MLP neurons of a small language model. Each row is named by its layer, matrix (gate and up: input weights) and neuron, and shows model dimensions 112-207. Each number is 500 + 50 x the weight over its row's rms, rounded and kept within 0 to 999. Numbers have three digits each. A neuron's up and down rows have the sign that makes its largest values positive.
Before each neuron's rows, "fires on" lists the tokens most often at its 100 highest values on Wikipedia text that the model never trained on.

fires on: " |", "ar", "ic", "r"
L6.gate187:400430476471497516370500428527496463405441551443521551464486476524540510490454512502503449511478478419480480560383436493437545403516509488486496564527485632495579506431514550560515557494460434555472521413471547654532450525623509547464511539549480474612515506516390537580588527433455538482
L6.up187:509459487505499540560487433485496507590409451466511455591520499477492546431491472431453479489514435557549555451483565478418465550490468478498502461557476469519514562481501534470527488552432598526480445460530537480471528578541461543530454438505581516414504428523518368616410509588560573533

fires on: "===", "==", "ol", " ="
L7.gate495:452367552513544560464540420459544450445570403492520575578535545422536456560510500550520482443471512458496452524475479471505569471535450523437593506641584471538501498504449515522549661501524436507566540400531434490527476553487445494476362483496447466505478534511489453478553468449499480527
L7.up495:524530566557555471401511465472457510377425515522579417359562562519512471457533503585604435511498519549551453548491508447569567513590580502424501404451607592589555473479477516468463540461414475467532562430475471473464581444591460517546483511517558419590476529564418456482546553423509524487

fires on: "==", "\n", "==="
L5.gate503:443502522483512465396476518486565529482593460507458494466556500461568473594428576539478454537434447532573461523501446480512500442553452613456414450499553489551473467502577471503433503526540423475563520501520446512592472382498474516497576562547484444462566533427410395508470566472426533415
L5.up503:469368533396556496493591496461434405496488420528506548543483644358525524509545512447546511512512378469560432507503539521530467466549510554453531482522445451510473470467508607535379541495610460518536544389551434551482653461518500505531553469502554448568457460497486483453535544408516486467

fires on: "."
L5.gate749:436448505515546463497464516449552465581410445470502486502577478430483445486549509460533508516592493456563470529509587461526446466516560567396451532498504586501414530534533498471363585472528457533526439459641464573593533506510418571595454536607577543607473489490474458569562493477420508517
L5.up749:486479471457481384542502591528524521472500508519518432535460422438567564556474507470463436426525461633467482508477527547495518481469494488465480454556558505513569572489495478512559553552343593477434451451508440503453548564538605463525525546498542575522555365560587490420511485502520542472

fires on: " up", " of", "c", "al", "un", "-"
L9.gate381:424527532482545484510498461496455406530508551461497527534512510499456578497424522519400485478533518447497516415487575501594477490623499583515539453564504414548574542535522525530457554486566458451525485515494560505473548557524503545521532418469522505488467556377526470509454466454555530429
L9.up381:489461529547586657483452497472505430501542511551521484494491529587498589430485545519481440447434509551472493457512462553510533416524530548459498530478551505514541558511586517544425439419529527523468520536562574541561460522493478460594522481484540486497495520457521563589502412492505411483

fires on: "ure", "ver", "n", " /", "m", "ely"
L4.gate706:428445507590513562525448537498434570522592506476418530506495517466433475473497426511510425480558525550454543461466505562563519456568479484477542510542605475473578529498535532340515523476574513512442539541523444483371509407517424465518381514507514476467491525514594524493586499503489440547
L4.up706:477461476481595504491413516492545500526476502529513492499476466539515588471501502506513445461576612623444573471491508613569505491494385387548531550552497453494537506504526476480492448517414507357509425448548550416561574459520451524536435565495578475436561535538602617408547434455564448509

fires on: " information", "ing", " Association", "es", "adu", "ate"
L5.gate484:451491523601503516451428529442489586485512531445485436543466540478518493443380522439488644495454550451511458533482535560474649586466566490491517507409498530484527532581528481472532522508555420449583487390556532509424455513446565544569433549504484505556465479554490468500474553439473512500
L5.up484:554455530557534516468499531464613503467536485487510431511484510411531442488624384504506618458472487396585567404492540535417539525520573511358477578499536545590479435574490478414507475466588529433520567446510521492510484455457547462474495447517545469484525453583434462549518504459521465578

fires on: "le", " Sm", "m", "n", "e"
L7.gate623:440606465556512460446469519515491574455434468449432448541465567442489481471509474526512551518474486439469499531469536497522468561577399491465502465541516469487580443493505497494521564453546485512560453483525464508443586489458500494483516474643449537474518646552525495462554535418536423506
L7.up623:512520392550484442511454535503530522538438455438501485441460496473604497475474489553597508573414639482475585538572523489579368473615467450440421538541542474587520474516514500523514450509539508456427510523539431376529521553514469485553543404533459517478606557536502515389485447453533426570

fires on: "==", "==="
L3.gate247:476549470507628474457614399524452426483468363432396466447453608493466572516491495490485478507416514479587535464543499439427571572508556425501582479526463431426505512418459522526476563522512465464559428483605423557489492455490426472485497470506451350564469458575465383492586529415476415426
L3.up247:394562456562585421413466500467448415520519416507509522452474555495316480552514468447492570389558503439641535469576495482479560517524510548491532437502458536460499522535607522508503613427452463472574545485490419584399448511519538468478623409587572379418427508495486540440548423430551528482

fires on: "-", "–", "ro", "/", "$"
L8.gate417:535527563484551506450568520444496501505429539519452580652537558535520497494483446497483563529450534511506500534562548483428505495553541539448516484409527427486438480508424502514419503517505470579570465477507486497428452453511460415530540482428527523546469439481435491450564507478412609423
L8.up417:478413514446505460459481562470569522544387569497503586524522513533383537566517507519461510471504520457555504448553498607529397569573532467497468643557524465531521444555480497402427465493512455468521453464521497452503588518576545522450532454522466442461516485521501538471466573519387516514

fires on: "and", "at", "an", "ur", "ant", "ra"
L5.gate404:490436515512597353442544506501497453498533479461496526482559547538535484522440467434488496579453526503461519534503377527406493483436426544498551489456452402470481413470562512520532456548493407502554400467446529458468566511451586420473489445542509510546556553366573462549536513470545494416
L5.up404:503471449468443499529571472535525524518505471521511474509506430486481491407462499537529516390464473545496482485498513525412604541534409430546490519495465456497450478499559493457533490534457472619493517440458512472486490614481500507463540463517522521475526496457507564397519548422389581521

fires on: "==", "==="
L3.gate64:421491454529537469448516430522481428416478383471545495476526608443439539518537590496551547566492515460608454545463397485526486514502476489456572495419488499562498525502559439555397514466593339432547561470534441534487544375484482437550577538563550376567477506484461468466490494433503438444
L3.up64:534533452501526513434529498428396491493586541387367605487492571410549524569416496454484507496483464547448489500531478459495542432514494478538530414537526465484575494476465451506561525426539444617511552431534506487578533491549541468446456556508480458521487513422597501468489504401519517439

fires on: "er", "und", "an", "re", "duct"
L3.gate442:593592537547476427390478500480567545426482485445514509476521496447473483430478478576550507518461494463492511471373487566459605559539524496562524460501466494502453432472580491451501487507475516480443489563518416396446559409536570526526557544558525504448573515501505462476458433526448471413
L3.up442:507580515530477542467578495479592464456549513511517573517440471582542500467495344416495482475534533516417546497502526508481434510517529433470502463478435494415524448468539496415444540445516466420506601547581504449510536479532458489502488586527523439412499551452493433443520464480428496402

fires on: "y", "ah", "at", "ra", "ham", " Y"
L6.gate459:442563425521482538429487488519541514560457563484459554523591562440444503539509515537542481488548495517419491592440543484331468520473502483478454557490501433491411524463535526491433446478509457560526409533477483492464525589472514485579580444487563420459501518403467505483465508434404500532
L6.up459:525537471417550526532510481508572464541468569525467543559545533521593522481555558567527527494539491519574413383466517511486466493556558499499517528535454410453407446465478570548532439514549456532466546459440454481571578519498537449527520444479478492496581521434480558393524481472403530519

fires on: "==", "==="
L3.gate336:476518448514647457486627508427478476471530461461414625566482530520475527639508616475606518453433493511507571452522515430430521514518512511483526480425454492481564562404497508536430470521506431506526566511478456412558481458515559468529515442553543412556491532564499447558568556423510433367
L3.up336:447447523564571555500523461460489551610511458523517462345444569434418515511465546494509479484447512406532478486511440444566585489457437536482594500445557510575476557458516494506503517422490444481447525441549388520522570347510437598612575538513540502477535439527417463517482472345561472484

fires on: "le", "let", "se", "el"
L9.gate299:452476431479520457409435515523505505503476502509513460613564461549495442515506504397470529474472525427463474454479452539487392521548506490509553519437496455422491514534534445489500502551579401583569379417465474510407545474505509515557492522496601443530511405559498459513512485464555493519
L9.up299:473535523532549536581444493518481478482466519506497480477407606480559445546394563611508383378515500493536449559570411615547451464552492493450519559479576472520448513423445592447578486503412470505562501506454489562412508474507450483535551539443476459516464494561485511486445441439423520469

fires on: "p", "amp", "ad", "ov", "ack", "ow"
L3.gate751:469614568558451426456474501466538519434555526481464544459508432467554491529459514538501449465584455571472468458436567469481437513460481520509567443592523522510528453522542524581396507504518523617478511476459510504559549571452510469602462491558501475475508566349495533509655538631428535502
L3.up751:629454526509507439523524433595494597530548602490577531481546476636488553368501488516513409528388515582453465482416518609525470559483536490493478477520477382491488485496445545550492544494541478485511536475503552471539397586522516403575502600484452617446493437516459519451538405499498513458

fires on: "g", "al", "ry", "op", "c", "ing"
L6.gate26:454466465571527606526475513469478412609568496488414517596449541513408470531456432532463461551544489419593499463494569442520517465436540481469509481533485390423559509519444526425439549554515555493454466478424521537430427439456557542510502512563514502476532514478522551429394435419494470474
L6.up26:464473432516449600537381391618411438557501543540424466471459475412534472474501451535587507446376395527460552547504548535523537496519539554564443437553526530522469544446569504448520534501473541499427530478477491554583462484518527521586453509522510472515435480469570570443457476519464474500

fires on: "r", "ou", "amp", "ord", "ar", "ick"
L3.gate266:438579466455578580394465556511479547472478451478518577542496501526465547553446543506517471540451483509464456507506464518474517409562463425541475538495435463599579539507527468509531493531468512527568544552577575466544527406502505531490436478509432497564534561526449522487553504525523490507
L3.up266:482460560505592495506508445486615583559518406565501569516583394611404575489422535514457523550483531496562528544574522535509434512654512446496518490525429426504547520503532472526548503495476556414524530448588568476511432610458516551615509490478466480522498487553475535514441391571418689494

fires on: ",", "rug", "),", "all", "un", ";"
L6.gate43:437613404516511464533524524584424545486422440487468552541449603500512504465481584535518545558527518519456449538483534492501508591487491579506449521486425566441434512426563441514499501444598419559487558553511607471487522493510467576541467487489440434521580495505449592584582538409468524519
L6.up43:452481408573517550470698566471525432468506442442439501522523497558453491456639553617504510567566478462528436518438476465456479495497445516536433477512484518458463419460452519510423549504504577404450462442511562438563478425556441489557438464491449472534588463526509454529430468476500539558

fires on: ".", "z", "os"
L5.gate494:460496514529588509497487499472471461545351480523547592534495494417516454500501557512465544453598517546551539463498528514546435463489633455487508528488595476488394562544484576593429578416530507523553388431507468455396508576520492613567445572468490512551535487468441454515445474504393548505
L5.up494:557541541451596512517402516566530503524521506409371524485507491510545590514411491457400482478563533561494476448509473342504508470429538508519468517458491457486543627447483502504480500406527530525467389452537552537556518561520534491473476553438491560524471527403542524452476458586460553493

fires on: "ing", " on", " from", "s", "es", "e"
L9.gate732:469524507532490506497486465399485526467516516496490547490470558544578475492553497554496528595475567419470496451474414422514556564465467514539483484448470473471418479577477431530564522546602481409517467443516519467509494555487576536576501461599445424548500424525515565497603428480525469467
L9.up732:414531550524590524489538494499466512501566526533542490570519458421496453548540511432480586486434476535493472484529530474464557514458532464368565478484574540474582512547474522435445438506498509554549556615460480513507505454509509605469477501447506579390529479466503465476472443491530389506

fires on: "u", "ow", "ai", "ab", "ov", "y"
L6.gate321:467505535530574406417422533515481527479589499455483520476532430561517476469570527525514451408538426564467552418416426446448482474529418506545519450537461510518507467545530504613422456490394522567525471553467551478483540546498520506449517444521470467385537457381565536520528472470465593526
L6.up321:540478643512586406433525508457425407479479463486562487421530476482529501488407569517529487552540476550497532526475444494510534492649595523549521435482421548501494370455516489444469497516532497607560474463521532489446529552556506532436470534562656544406471424441520502474551445482464580464

fires on: "us", "el", "uc", "le", "os"
L4.gate389:470477422468537528487537554587506510457498577522453538534521595571497412549497490523499437433545472394558435540495461512530470598418539532472475518546568485356422517392485508486505515511479509550587400476464394530432416465548482500438540468564473428498475569476596419502453498441370512487
L4.up389:472564483506512573506452599557503525544418564494545498544528533611593517520449542491420492429530495551554523412529515523557443478440464558537445497561420588465467603435402498492552478538401578502540471408437587517532372417524491559487517566519502438461455480564542453545482399437555565406

fires on: "–", "il", "-", "on", "\n", " organ"
L7.gate141:514584527470530565455607542521483528453487449427402564545581526483476397620500432497513547538508438464572461550522473457431458534459467529508511368562487506525502527564531514479526456458573506550504568524451425540459450385584484461509500488463488515479404503591483398571457544508414476508
L7.up141:497436464494488435514522464468462479496518580548595624533518545490452507527471449409453566546540431483529453560555567539399432482485451561507524476537493366543507530567452502455522514608489496424586498486521569460430478568545562558486484479471602472440419433536497544502444478488438482502

fires on: "s", "ies", "ins", "ms", " 4", "ases"
L5.gate650:527595493602534532462479503561447499502519416395417500621587590529454587486522462488436580473557535505530482497488568413474489478529492456473480522436479455391419506481546456557417526360545486480479476499566541509458461502485554515514466489588549451484419523546436563577469526500498474414
L5.up650:515492501590467577505517499496573474400459365517485439476455605567486487462577508575431535558579505504485466594459607466553519552515577425462546354505511474510472558466506425614409463481552620474488486509506438534470439602532537438544540435564475441476433450497499512520560465502558505548

fires on: " /", "re", "w", "le", "ve", "er"
L8.gate98:577632597534602503500541453454542555580624504512413486525450511485515437503498521539533512537444524472546510505451553489575559412536547460524474408454617450428455576501539556443586511484481516576565413489439485546568591391468504513584456479516441475487534449573510545495489534470430451481
L8.up98:460456439586539544571516416532537496529573453506464563525495476519584514443415432442490504540493554459402587524480465461476514448510504516561535603521491514496537505482500504533512520535461505431470550494489513433536468600504453582398563495534525432362481551472493477515482523558516450489